Weights of a small transformer language model.
Size: 12 heads of 64, MLP 3072 tanh GELU, 72.1M parameters.
Architecture: LayerNorm before each block, tied embeddings.
Training: a variant of Adam for these matrices, 14777 steps.
MLP neurons of a small language model. Each row is named by its layer, matrix (up: input weights) and neuron, and shows model dimensions 480-735. Each number is 500 + 50 x the weight over its row's rms, rounded and kept within 0 to 999. Numbers have three digits each.
Before each neuron's rows, "fires on" lists the tokens most often at its 100 highest values on Wikipedia text that the model never trained on.

fires on: " in", ",", " of", " the", " •"
L3.up2929:465507372553459455495503418548454512560490492555636467469476543454533528432499479530490533479526472468425464469471440487552457444535541464499498518518529474464526547506587360430538396524514452464517498556440533545480496487553560521440472518496546554447518434433565578559568439492459455468486547628483513451458461468512488365503586502509549459488417445377583578505380484495532351566400520482481509524585578515397475492433537519425520541487531478454562471509580546474510431465500525564534461540547603427440409447443573479579507490505512537609454529534487470513485476559465471538530488489511466512574534463537475544443421581623559509494515446466389397468508444488548527436494468507517501517501520530581507476463567486357562580429491514491483579490494562444428491540440623

fires on: " |", ";", ",", " and", "ov"
L3.up1214:536558364503434482494502527522567559503575476467502465512479491563495518553556468439527557531420454505502486548389489474481581420502489455496513460352486467469432565540468461463488409518493503462451510382471475454567500471487518573479490534397519423408472522540477588474570472631464494496521491562393538494448503499529497468454502472528487532474525550526501541448471491407519556491400506482528570521527482490617534449501503573511540514549495571427529503518473568455437489499494571425547520606492552534552473502546546456476524585517501558526429517574463458514428550467382522517481370485442480446441441522543491381490447451481464487484524508533554551586455421570492536458394518507489494544524485491435622586514443512529503512503476514494532480569480530493388515576551592

fires on: " ", " of", " by", " By", " Par", " the"
L3.up1209:543491592513628465556443457520452493467483531535528500465487470532476539500476498528493541449545498472424503413474425492489462585394517542468563420504422578525501491497463459417525361587468528491490514486442455502492430470507494491435489454496603448550528513505587509568537527532470582499478486430492530607457512505436516422426540451419455510490555487568464638566438517408426460438462549556523456510506536394482541467520496453501520505564503433543492581513456493515489530455419521514516559476531475575501474437508518535487460539522512490435565535478404550482452476527534421565517426551491497462484495433579479449496505497508565534585519558435422548448449501557494443527551557589568507440502513497583597496488551440477517428394611472589474566447540552510555605557526501

fires on: "\n", " have", "s", "t", " as", " that"
L3.up1375:521450582394549463504435525530553496572434438534504437461490577495473454504561495517482475516580458478539567600500482574437444542397506555511547459415514556517474531481523428426502454511482456535452601558508467532510524562486583433470545503464523500482510539432479559511471472540529495571511469431513471522541507474588492487542390449469446516497480522459421538390463433524565570554487487539497412516521433436595417492426424483510390398500456495380574517551534534506499548465502593516531517429484613553522452483461565419528477495485448531560518570500440458517472502548459492507461490540509500546466418545565514452518523483526538524518467513536532501502463456480456475549567495444588426458498501436597550463534524586531474446504558526391533484416472497527508542493530439

fires on: " ", " of", "===", "0", "1"
L3.up2831:514530519565496424489532490521471600517465465483486573509514559570491532532486580577505559440537522552500446453476464557527536479475504525483528479474437528575508471492493445447471549461580405528553554574531444472313507517545544502501468478439540408569504478529553435597518516524414502501464486494483535503568467535609522412549471507446520556419499454594487501450439448548467367546519509542476546479554405526527579458574511382559526432514439484514465521509551475517492539476507402565555586491493502557485478497494497540524431498526516509527489536499401385538444483417564446474568445521572531556490445525457477516463528395567511540502442563465484626424466477500509436464483523536548413498445480583494511517530387445533437524495567540544479555521414561498551526404589504

fires on: " be", " that", " by", " was", " to"
L3.up1835:540572427531477444476558492508523434562484446541544513538523563466495512554507417484544464537424561458498555430554397523506470507459489464525491508466452495474451590501532459375557603516488538438449559600428551526489637572569603498449479549477558503507645482432517420499527456502480428501513435483491422505473523449603547393510565446505510521453502495500507567439497491560463498507528529407517497461507441522542561487491479525527596475549479466522601564571477462540522588576549556550461514606395524467486521497540448538546469500577508527442472467491533497544505420476588500490498449525480561556517501448523457538438481397519540448522399462416474448476440514557539496451436466372505516459497464522513545515526549498487374473452494508554500489478583491466496486600491434

fires on: ";", " ", "2"
L3.up970:520533537461521566465536551466557557447528523623593492473529539567477548568441518549464518423508528437520428520500531514527461517484469512452461497421440534555564485563536485503472544513586522441466552508486464520564448531495563569504464580547460463520486466489494578553428510446530530514471523466480470542515485435532481402527555448470530452462501488486481561418383461451475560460499611622503502475498500426422539433489473535579565473485504503443477599488561498472509498440440551516514573479496601471517448544451483490521434458571466559605503591513459498490476472465431517569571442583413436504467411521560444486543469517500568449466516496499419534412474445510476589501569496489579522487548550408546553510586416437443510590378535452527536500460500498529477505505457422

fires on: " |", "–", "1", " ", " vs", " at"
L3.up2137:547481485322589438580490497528553453425536466472500570430427490491533501497488495437496544488477435502505424496469489484534465490439493459520539480609444541469454424539512531512466554643483455508541496597514498552554406548533502441452370703546539559503561398551491511472519447489559453531509453456460566465547464501510574505509474411511468539621537447449505439524377485537697568476495457527426514458481493506483469536456454505657572474507490461511545593536468450440485564451511442529499489509411537473456497525474471503452552488515515523537566472518532493573494526462582495445538530584458459442535521417487474585515522523503502447513404446494527544543445426549450493431469507608445558547498545516541461525463523550534489551486454503578540426501472504523498538444437469

fires on: "-", " ", ";", ":", " |", "\n"
L3.up2851:522498464522495558482415448437532467443479563505500499496557537491477476411471544520481568470525483525439533435474463414538534466507596471498504417421485398487516520493516499488497527526529519448467486537524451529487396510592523362468438426510555544443618491495484495549449506416425483534392473444512618467464437438539500427506478454433420490498470472544573524556436565445583424465468525498475512480617462502539458459508481486435472467524488460512580518540469529457515578518420564588513551502508580504589489460547518532456394412488491424490435497562491577466443485454406517585488433518533484506459504542435393588498481501492412544511507492480562432543473443522542533490517479449582537577453479541539567484596452501561399546535491487527500462513415443453426537432541535

fires on: " and", ";", "),", " |", "o", " in"
L3.up994:517525486522465450539530564514542502442635529502606479391443464509510417457483553500473458534502437516510583477456467491546504434470581453463522458528523508497473586503604537538524557509519472509485545509543465535486427515581531496476405468428491514468473540466454521472506512481464478464439470484551471494521459470524489436517572565474441457437493440564484513425446533449521403529446521415505454511582444437487489493407489467450563552517498404460459491521555412558511638422495499498516503536548541488567464478496478481675531551553502459520422586530466448552486456486437561539546474563581456581477420632478456487446487513651486518543539577321581461544542451541559561668451444480473497505525492497479571449564521512489468528532445476451475564489378538522482597564491472

fires on: "-", " ", "1"
L3.up2445:536520486471459454548407514557552496431501506534526542573485513496555474529518646547530520357475536439460483479510475505584478482475392564541421495445386564498505330507512376491550454493468516521466495575513524486443469559549567543520497500465470405539481503565482353461479477465446487424525437454558547467441456396518503461511483542468465482458572465462515599408550473602483449431482510534481565435523496493503574464471505510530482581490472436408536414427649410573578564496589555340526479485566452623465459508480570475561519566518484519502511546505443547473460552455588435387519441545477527534425431531438510502497490507584477512502483491456571417500502563508518483561490481583585527473495471469532507497515538575467480535510565559510500427454477538440489562450508552

fires on: " |", ";", "ul", "am", " Bengal", " north"
L3.up2965:554448548501422554582465399435490546479546557440562526490442465462548529498394511516547507540553533549429543479542524499518523585536587488477525512470567532422433524464572587506443456648382586444549485415525468502562513474528561462488405558464491525543427481443456577580571492515450484535504416540426559520504462425503443526437530592483445498592471507466448492483575597503486377426525478516463520469549537505533541598503487545523566533455546519548450473531557535548500534464435515503484480520502548513466470487467517537505444536425580504467491518510524470506506523547522524532485537547506434591511480514560536477474420539508499665411498471471489488531457481501503513585443519554589541504533540542600488491538468438423529504511416477526508533512471439477494663437484644

fires on: " (", " =", " in", " of", " with", "-"
L3.up518:535547464415504545531496484499487569518424521528594474522557585540519528537550595495437545491444504506439438498579458491539501557457464391561523484431477535516441472510526457538546510491466494464476508580501522559508543508490545470524433598531512503566499477408471515563446476479514488524595466496395461474506522497515466484444531528510539388545513479508472494540464482441555459513466566473522453517523553414477542448457501563533508558458550513448423553515491525557577514491495483577493402462492509523444500511498478516501558413462467456468458583433509502499479457490510494540574444494503385464547437498476469450513376456502587490489517527545352520401485512536544507458471496493563513405466459498614367476502448531537473516423519496488453461484472525480462532466471577

fires on: " of", "==", ":", " ==", ".", "\n"
L3.up2019:516493497486569492556494519544576455460462515533490513557526556528467529597471464423486509473453517462501520500613460468498438461476481431460404529561443512483490565488489464448519459538575459428478564500534482515488571548584624483535556573448554440534536516485399475561530459616489562563546516462445453428509538440649531427464423531483473480482461514473558474470370497472435465454464514515551507518534383485635451454479506534565497410563480462409513484485512469526516538491575532434497519549501525517421524517457514471450549455446447421509451534569459501522473528503477487503485425471499502522449497469552473506463582511611503434494520519558569411461487528503573483340466475473611577504504536442563507399546553486491489516376574469492487494499392550560451541420438464

fires on: " |", " to", " ", " th", " for", " with"
L3.up2906:528505489437571487407495546540561450517547401559559517523527419527455530522523533543536499476495510593526542556504408519510490526550516508514462530419400477474468467433453502445502421534443484454498556527488419545549464581521505370521540494409533521544490509473539528471567454545482448575433476481462455503511487516514522551548410494449517478516484575502528460463465517452518559544473511502493546528483492487553418391469450568587543492486544530586590464514547422489582525446564465595434508552470471582510495505439545557425519491609551485478583410540472434461485433504458440504521569491518365434494559450521446409469493567483488550455376547546539593487507461582517509480443509517541497538444539576527531532530445482530523479474476547427470456544536461535517592433381465

fires on: " |", ":", " =", " ", "):"
L3.up1060:528538488529547353502485416545520535547521429495446494557587540486541576391547483549539489473450547433519481422574404512564542454494583461463506427440564452522542585497627531394568540623535501451507463514527421444594568548617502525511581501515524456636477508518524459461536380519469457503417447500436499483458574468457541409499481486435510484503430536573574511549500490406444496475386476442550498464528479534448463480475476510438533384537543550415561480489566558554534557445519515491510512534495454484530509443412542576549497506519522438614498523495518432542384387459488601622499568470468524460475514515571509467492504491510495529572474549505395488398488495481525483477496483423517461419485480547516551514526399480559487544427623489468465429569462580528462536482453499

fires on: " that", " to", " of", "es", "as", "."
L3.up912:491495548512497513496506470493541539458448495583548502451494450535531525609520548444520558538484595491483458495523514486442485515514565478472493543393475516516510544514427529451465495509460566501458479600448561469497528466603517521549544526405534510526512389553474499574472552535533452489502535527476409459553530468602530379455465546518428503523481576435420540387439445452538495445437509472495455367510543525527560450495453474476501568622477476454542500530470535462539486523416479485482547512481356499410482486493523465524591494493497510488531559545509430489520537503566440441535460516483623474543464510518525570465607471454537543591508475486440509515478512525478465443477491524513594519510443592522399541422543396472500468458475468500544578591532446425424493514515446

fires on: " |", " as", " to", " ", ":", " with"
L3.up107:485458459471514494567435510506576543538533532505495544560484589503518548480540515471489450586520483486481507444526411465535530561506397485477521497435498503484465516465546476462496582557526627472526525578482521555559590518511467578532583610502487569537436510433506565519519402412566417534381536497443445496469512515568483479547453511446540559440419608535564510534491555550497454560489517437437485606476538535453485504502536533496455510504500475447512578490516576504560575415504478499497417500465520441558402513491500516493457451575465437501435518520529362483553488526505481468600490570488541477522509530491440451431452575450558564458516615555434586449557524498457436566565453512486453488461434484552470453515434471515566466435505494512493464575559558518406610515426504

fires on: "'", "s", " was"
L3.up2956:526454491511619419434527488591429477567508487418611475500477452556492522512629475437546513559496492423500507475490473540444499525446531450359512509460447428523437461502581436387522532520547550488447444564526491476487459513476403434463442564475440467491516505434537510392550473412570498535489471478457482573555493476562462453513561529497501428456459456490533499525515534511498466461381481464590475483555479531536565428525535498501515560468622565527541432447485498434535490425516537482507503529439440528464457521491535533536459457559555492424658609503474456528506416413450491536563367552537446477440465551527388385474489570522476592516540551564450530574496501495563506520490497441503466556547568543475634565417419489553477519546526572530448454506513558466570510489436529

fires on: " ", " that", ":", " which", " l"
L3.up2703:561539453507561456517534511572476545508547486471603436551492496519498522443537546526535498545434504429416581569533418404520551443505460507448591524464508479538425566518503412432575452520621485491469594563504573430527583542540511587499584586491647489513510521447553533500500378535490474498502504555556494459414508481467527416567480486384510567491453585517468446491479510540490413495433549489561445547485522539421566504459471453485539566599519556452622555567570516510482485449550592596576529553499520579546452445551460435451488559545521534562441498558523448565437501486477561453535486483514521593481499497479454514428401572591403532545515535540560450508512560498509483492465453473536465428518452515544517390563536499463527437478471481506565521502486543535510511514433580

fires on: "0", "1", " (", " "
L3.up1388:573553547469521418510487491526522516416537613516547469464410600472540496494426518477493522483536543513548512470438509420513474433426531464428501480644472429451393441490440452605504552615514526466462482477543488594494479444496424422560563527462496450514461511492507513408510444497536559505528486485426519484496473473520562482462513618542557524467513488543591529422444532499597362543501611434561508486471459403574535450488539534531571519446454409490385490585400534549467501508524497466537454513450553493446374440431504479469503459510518473600445520578579450482539505483474479550546475523542461543467539398511432541441546460548503475480534494458557498484525544520475494458494517517539539567524528478497525551413493415554475586516478523535551585438492559476426518559478522

fires on: " ", ";", " with", " -", "ver"
L3.up71:500435538589506456518468411521396484478530588452490469468525526559483474474501536548556494532465500526527531493524485512529527569477531443418519439547442457562551484551535465583535439557487511434481559525496486488389423465542514443502447505482503455513454507496581496543450471492569433527461432485518516552493448420533498471480614546435560605528513466420490505555521523370447413438524570544518477536503530491540505319458461451545491518562511445431534523501568474440452492525508446494557578566602542504468500577513583453491446492454443539609501537552461542520493593476409545664544461527480513518481491453520397504452503484550545509528523495526475470412499503501500556468502481497566530517485543426592544528492569521440463542508495522501432486474441454500381540512444429

fires on: " |", ",", ";", " "
L3.up1148:448436565510465519582516526474545525584449425516512509619529595495423517455518496481422483536462533406471546451436432416546420495476569391450508469443543574470494500504580445528494427474484530484509502501504456605554474491557559504400450488401498499501497498447452471498466437497537425566482543497459453507489506564507472502477452539481547396583548456458510456492472585481563397505504607640461511553501595541529472625496439542612515505491559533450519546530410463496494537444472689556482604561487483482520497484572409521607398505494533432547495568511399505513436495539491459653621547493469430569507450526462567488491470409483503476469490510470495461473439515531500473508457502567587506527514426521561586485514415503477516469452453503534521520534534462516530526504542527

fires on: "3", "1", "8", "0", " also", " be"
L3.up1691:544473519481550528429485542587500508544515470441537505533564575593465533507532568455423568567514423474415424463533457523546613482477462541510576466597495427593438537492483476530460487535544453498525484644495525455434449495481458485477414620431554383450535452467422448465533539465525486525631414458423378568450513429542537455473479419418563471415426477507545598556509516480510500523428460475395463463541515428536515526471561520501546588518546426390454502438543534498495563561515541513561597529493467493470454525533426434541517537494496472523466615465482471497409492456647531492620426519559473561398538472531466547464454416549462553580539516516509529552575515541492536488472494469472475520572457544443460531600533422535411589488449495493468546598491622429528543503561477

fires on: "at", " North", " Sat", " ", "ited"
L3.up743:561512496477529444449542437551473501553525430517468464450514571520453455508511530496438546460462490564534530579345539526507592474509505517512489541507490469486498461469375480587568424502453465471508516535431453466437494514591533479526502467544490467419518513532512475538562382508552454468529481448513500496485602498498608540582536510436378551594492597512526470477421500476598501387528614452537607507451536478464472505494541494536510505470487521522529522534484498485516504541456538514438537526551491589579566593442484589582498446442490548433426471516502484593487544521455495481480524486385521482499504479488545527442473530532473549526514486383625537493501430466524497385482442578532520487499576482502548507529322439574496508528508559609501496549484433429429520606512448

fires on: ":", " as", "2", " ", " |", " by"
L3.up1489:539532479475494555563536503470515473458569512500512505560424493516489594498517454534511565456427482551437523502570404353518494551489530438441538464505502546530471481488548599390545608614483541530528528412493511426475456509555492518514451527515591442453526487472436427545439374466544537484523477528543524476394560510470506461406509522489546457560405520487543476529428527460501505485540418483593475524567480523468578390505481507452531476557577547485544382548488500517536539475447480561395553516443506378599455471446459491481464489478520521509502510558507484472531436572509508528518503536537416440436553491533565465532545462537525535553452506500483466447434456500496538463347478451453564508470490576405588591614449379583535502451474457655513462590511523507543529531474568

fires on: " |", " (", ".", " of", " out"
L3.up1533:480493521417482483517428570557554516538507586546479536505540575476447527508452490424565483561606506410541503355436415498509517466508608486565531511533476423421398493436530412548470504477476497461452398501524448520478556436514436486497480429395585521469494546461486487470654495571540512456508533486503596524541503548543547532455530640474530517449587504542582540505523636365516432542433546403548526535445502464637520558485500494577509500466552431552460439494426512472550538508521553449447430483450470517519507479400406484577512475504448500589452483554519425539488514455490430451479460469480394544481498427505500486404532478455492503500445527490428513460472504512471489534444519521491516592495562514516460549388442496551447538512513554487523468449464506509495506467526548

fires on: " |", "|", " code", "-", " (", " UTC"
L3.up561:520524427477554560586440444532544525506441455467495561532529617455538513557464516548529514500506545515454597496520496445550543561480489498592386483403492524491474466478496504517504492541449529450484484573479440532472488587475433522539469471426525500491515489502495441554548476448425451510425543457496491531508448456460471456435507506496469489515581426481651565502529488502448480550505440526482496489537486547479492535506488477460488578387540448495536527496554495541565447473494595486489477506484549476507408574454481440506577420577447508552620477563535579575438521511512469518534486501451563399434545464494552401410498487446494529539480551489486515377613580477471452580479524555537529479553512494562504584455553488553505504491488450513443500514512421513491431480537466

fires on: " and", ",", " of", "o", " Wang", " &"
L3.up2065:517613430480433491484492543500575508474613523469504464445457491525516533535470490482530563510458382533552459560492454495505527471432540509415505445416417503496466633459496495544490516561511525425405507467492510510514531516501451443502520458475580502475486501476509503514466467538533482521547515529500528451553562509573482454506432548459458463475559541571519481522529506498472448482472475487517568524558459531469448401454512536523468484569425514495597443506459498541465527574561449492491599576500560542510515482517559492484546476542504462468368508562545488519425502506508569545489415444454499482408461494510487421432536437616495534552524593387545472470552378535522463444467510503443523522450492480497602591505386454520513502550471456486558460540373540467379440499546469

fires on: " |", ".", ";", " ", "4"
L3.up800:517518436473585457453519443450432572574430572502626490503504490523487484457536459464410563546494489486448481468431490515547529482440517458561552508491540538454400447522545523527440457565508453457562512545598534498416430483435585440575521572561500390545486542475487504562464503554492540475561424516453467554537529403519595496588586509530494513410496491545497572525458469460494480475595408574519439415589481534513561516458533506511500517478501481529483459519533474428512481488467544450559534487518637459430445483496489589448477481384504502570456602525513541511446517551454478611481414554427547562538477408579453503520477501516527557485560460536567471413541571548477507406487433429562569562463521492611552530503453399451509537464513483555536511508548496476477558472474497

fires on: " |", " Stadium", " at", "8", "ium"
L3.up1827:526440521486527550526442491554554525517560480609615500413404503513510533512471419546426507504561516462525470513458477534509586494564471492440441477540511534461498488499548479503491419534438498575548512567454499568519422502466467483452436450469472522551462549459492556512475474442535465539570507574445454564565491460570334427556487533441514456520498428521465388503369501486546484434428575567473468499537479555470498506498474528541556465444576511453548518482548522450515471530467492501461518564512470454412502492449422539531506537534452560528532429497455557486529578529627564512497525520415472495545478419506451556498506474478523493458503478454475487461518527481460510466468560533545569472468509543602504632496530530510589537505468486544375440478507510470563554555485588

fires on: " |", "0", " /", ";"
L3.up722:522481499499492522560550462520483483525438465470560503485458535489448545523514446529580538545564475485472533496435503544528442542454482551421409479422516488478333469481518541527532510598537540468571438540510594493459566473540456542489450517526473481479513506516569495443491473459504534459583547527356460495524458568616433516487489542428524560522501542548449499543483540461532466522551497556507529558488539459532540528491500471564475446435479495488436432583481489448515504553454621502519498509437497427537503535555475505482465550415557559478565487575535558458516568563562408540448504554583458512580449465571445500382619483504607527435553611533380509398458467479487562608408566559486469569487473481594510454399494384570558505559484556468493542476399510566596435580503493

fires on: " from", "–", " at", " in", " to", " by"
L3.up2360:483500436427471440533496481617474437590364466617416510537550542482472509455486492483465540391509473497500438489477444493552467523474498535417375461495483519497482478539541400534554515483580426500498540433506460544425516607528527427535509510534432466522498544514514436530580450434503413472434463404584437489520517497581468349510482371431496502545498457455508511448489509483469393499474562540442550532412438514460401503516534441487470532393426488449471511576522505687529563523586574559565543566535567557457393516445490621569432431435504457550552479503473497505556461535557436601519561492575471576464489430449479544446443444501463522550470551457481538568456412534495499533517505496566490489520524463469442499539537499526451469523527529525485565464446549544582513498566429

fires on: "'", "s", " its"
L3.up2710:476443577450643406444533501552550448577441540508527531396425472562523515531561493469481533502498504462483420520499491473463546543439533520574514489382480397474469457418650411518503466450509496469476564595506452522538419579482491442573469513451486519556519531470505505477656546426479545473490512411512472573505551431603437393433470560565464465493474458496472532486500486504513537473401525467572471470432423433613566514554455406542388504498507436464427518463548563465526479503568573463491555529465506497530450479510490565504466457481465447458521598450523483513510475520526527496538463477468465602551480482497463456575472533583463616466531595522502575576455421567496503451436533466571541535546441502498624414508505512527488529412484499512449510506461508553563520372493422

fires on: " |", ":", " ", " at", " from", "1"
L3.up325:505543535491513451523392547551475534518389527498408481504371574549493549583484519434384524535533546536635440454492505562558532452451439425342502483481434517478502472429494494440546547535529485400513547494495469509538549483548491479495525499463513476521547535510489502465529443503568481453545438618533506497523488518571398401469504443468479526547618456540491493511428634486532516509488573501509523481487488473566447469484445484563452433427420443431464573630468542522510534554602552538518451580463561457464496517454336493475524566468521541552537560568522514511424474493538459492559514458487468534472543528465481553543546434458486462470567522494579584497449456499487505507518519542570531531475548477517398556479496475562484573499574478485529525443492503559536539482510481

fires on: " |", " wrote", ";", "ed"
L3.up1535:511532493478425460525513444506542521418515519542596415450462462514586488582594478526493422597440584468518566451452503441499493543547496405434500520403558494477482611466558471472458379440480571433529432464510544482527539591571562513571436540504471511522454495524549523455557535545454442459551463468481463451432433543510478573568507503533465422566525512493491525513540507426580516474544482544392593427481610484522436511467518546513473526479573545492504492564486519470496552602494501499477407530432523466553534505451438523547450525409485468465520470570505565502411515541510464553495485622463462398474531513549595537539472495467446605573430564539439574438462486550497573485421486599414587587513522542469533490520426500528567571522419560453553503517458467590461474529585580

fires on: " ", " -", " called"
L3.up1410:561488444517405503508426506453478538530549423531447419576466533532534510500554563528491376412535457513446466540563466523627519518538467464433447486435535484525558594537576483528529468516528504412436488556571550491490400564523517545528512518496457461523452445508518547520474485495436418542396545523492522538464524458576564423489535538515517529485329460494503583517507586467497457530485594504540475519401533472437551449453564539569461552526421449498516610522570528579493494485495544513625534531566451593559518497615559354500447479513508498533543514518506450466408556511409564517541469627474517460436462413445521498515331649522499609534470512473488542431550441565552437504480517514551474494492444435400444490589429520447551601587527520467504526418531420425415533504456521

fires on: " ", " |", " so", " (", " or", " over"
L3.up1790:552479496408491434506529519444617487432421451518462490502538536442560552422469618417421520527496463496521480599452394550544462506458527463542548488564448494524481474450517463557438598437505487458523559487465520547604437585545484552487511499522507481533564543513562469430543528434570424536481517534570531487547497416466493450517458521515442563508657462512496521538394568465576514531430459484457615563460469505552482405522480446622392436511509501531554563598442389510534537447589444505444481507526576482481507608537469414474500537560544476587517483545501489488532403504553431500519554527535598537475487424411481512480461435421497443552531610533467500514541550444454483551522469471560408599529457442570588417485451538572545546432520532511565428465431518603548552500469442

fires on: " |", " Gu", " gu", " N", "6"
L3.up870:542566496393514514449469438533602511459412532554523431487564539447448465470491500507472511519514452503527435529482487454556593536447509505437529463514455498522502544514487558544571451654386523503474564437523483457473545490576556407531419535454530501476406475450496434475397429463566516503611537666479580466392448512555422505458520476447565458508535581480490455498445493473471586431453542380490488484477521470485451512470507490557543489511588530442440545551511462558511463494438549517414552530558507495582557506462504451474533499405475473510463480498533511441460538538547522565471495433574430527485571511330542473481521362475531480436438471556430503465461486534507504497425419523595521504526482555525441529634482566527494498358434472477513546620476467465467484412546509

fires on: " |", " before", " (", " called", " named"
L3.up1343:499557442491539508499482513512504502517404533464458506476565529481529534518448538469368553549488566514500514557482548459594387471480523512416504486556618487472404532443539466540412496532422424516449484453545478517461459505531448462504433497470606530500484530527486477455632375583454589522541491412510497494508544526505470508476455582508509525443564442467568539424461574432452464538565522464426489504532481493524478638459549530485485436403450493469484537570531457510503407462427528441510565492398536464506512509487476468525523446602459466575565483504554490413415530514508482451538570485532618499479540509525542527463524470452413470458409516450546490399425595544513462485549501478521438504462453471571482499558547470591498545395508491537515482404537545478489481434585435

fires on: " |", " in", " record", " =", "n"
L3.up2043:558496392454501480588494467423450513570572480438537487455504471451583524483462407408436570507491469446457421423465475513631563509505512434507482498487464421572455491500612548424555463581443597518477435469478505537473415506515550565487582509507501472528488489425498560621548494481494393578453534493451435523533587450490418466432482576454538373510451433559517493549458474383460433425509536563526415525537561491444527453529503475444503551429587561447557543547515583464548550514505463598509517604444425441514452497480458529476457536551549492485572501490534494536591425520429542580477563483555405480495412521440574426537509503510515507564417451495422553482407536501456463495463491455522480503517439552564467527501486538532415529462466568508570429563485513543480414552517540

fires on: " in", " of", " film", " founded", " on"
L3.up2183:485479481517534533476427567565430540483525455536546475617403513517544491499551465567540558429518606511516460562549423504578520493504501436439506503522551502476496545481431525444480437593492587478490525567447567478482677442513545510528509601500552559536631472431600494522448479502466455543553490565441355454488466487477494302532455542553467515510424553486446544472432612535490467505392464447518524522447561518496547475478467535464535493464496501537593546513563533488537542432483440545477529547527531514427484454559499609542535501571480565457478473520534590479449497519513573528565384563495499560486503434541473527464524452502469453409529512447479513512420513510453477403512439502526465458455384595501508439468483435483568475470552509449531461504621492433546529524508531

fires on: " and", ",", " ,"
L3.up2927:508519423418454433482532536524527524541527455469535494489498537507529578622488402498447492476532492491491542540483538512521503577513486561452544471457496572515497478477425489550485474536529454434501494509494516498499490503471568479618584497510417447512494478553502577521491533583574534495475414500498464417456505507554508440476470539520447530510515494431459453454524489485454453503474541579511508521433451506609414488493554578470450544508415431403484516466496552549445593518552568526470491597577556552488550521513609450497504415514479495552542429581554466533458531504495533464486499494506429492436420501438488442499527572591503618465535510469520500423450458571536495536492416480504643598444485504535569497454477583462543550487635500490505474465425492518420473480518625

fires on: " on", " |", " over", " +", " ("
L3.up2103:511485484498481470557521497532488458520496527501552493519550522531498524562438599448547500509491446473424496468500469430557459482518472441460497453557555459414450498458518478518401440506475491394524493501583464455424571459462534549429491493434523500467461471540600501456521447495495497407540488491499489431559574509572546458444506569536489461572601529525493440475531499503430534524506408501376392477593591571477587508497514486512504592525494429535574565498553384561515512477479505553523485553551498458461473541608420533557518510537493478511551528510462540530449477531457479512585587481565427563518554496542505428520465436537462542500480571497584427501501481526522454493497442436450538486460436486559499540501525441480372529400600509462539542539510561617467460559512524

fires on: "s", " U", " at", "'", " the", " |"
L3.up1665:506533577491479503480470572524516494556510536475504475466532499514464510512565626490514527477623531522516466445499558589505487547526520555495512480620498524502591510420517412560507522513504454530461461660417495586552441473493438581528468430397430490497510511517484436521521487522490503489441576489534483511608454490510472492575573511543458396510570477456511482499497452436505429476422475488459489485581554499525569461479471458560549460489492539460441468532530487384547495507471517473461494515518393476467534583528461545470538502462477527498565539523528582512496500489518431489476494443563479593508443521413460605604575383529432494498502499480469579530455472445502482507486458541527443524521488545621466644542499490570441507387546458475534499494497464469508490437484527

fires on: " |", " as", " by", " of", ":", " be"
L3.up2309:493623434557501451498508353557448435535421490526503485588418458529445516506561455467451528416547466457432450490507448488511559499446482505438526537425502548578459490487475474376599470574507533558495484546576487463421645574534551434525506546430516493485472500550533530514502466560458478502528540508429477531500519493481506446446513501500601467531474486482548570522462494535524471495420489441554468398588431505449531485401579498440580555515506525407550517490522489497539540548494567490497509470503518519572503412499508538509348518407492384497435555521466513481422493532523543553443413515487537449490537506491488438431465515567460551574576463521479525419518485512538532524528430408498513502470503522456501564493456426538477571523573455480447481563441509488548527576533509

fires on: " ", " in", " gu", " Gu"
L3.up2263:498528502501540528524507435561517494487575494502506536537600565455495505463567530554438450463458505391487457453563399490539497503495504473433525498602309533543533493509568442514599506482484450565476441506494537494553510595504481486522485528502478498565471563466455461498538465460589517462572439471574425518473474497571473594512553471526538476622508450543614462515505547423593512412547541527453477562518511438465482507546444575520505584462588549426507446511493448506495488538507689628450554465526531495480535558533418472514426508405506555371455423474535476527489533519527486545501546422433406506533478441450460510526394557512592537449486547518426475445541422457556492438413462450511463504494458524442540476582483515533455509455505447495447605589529412414475538466430535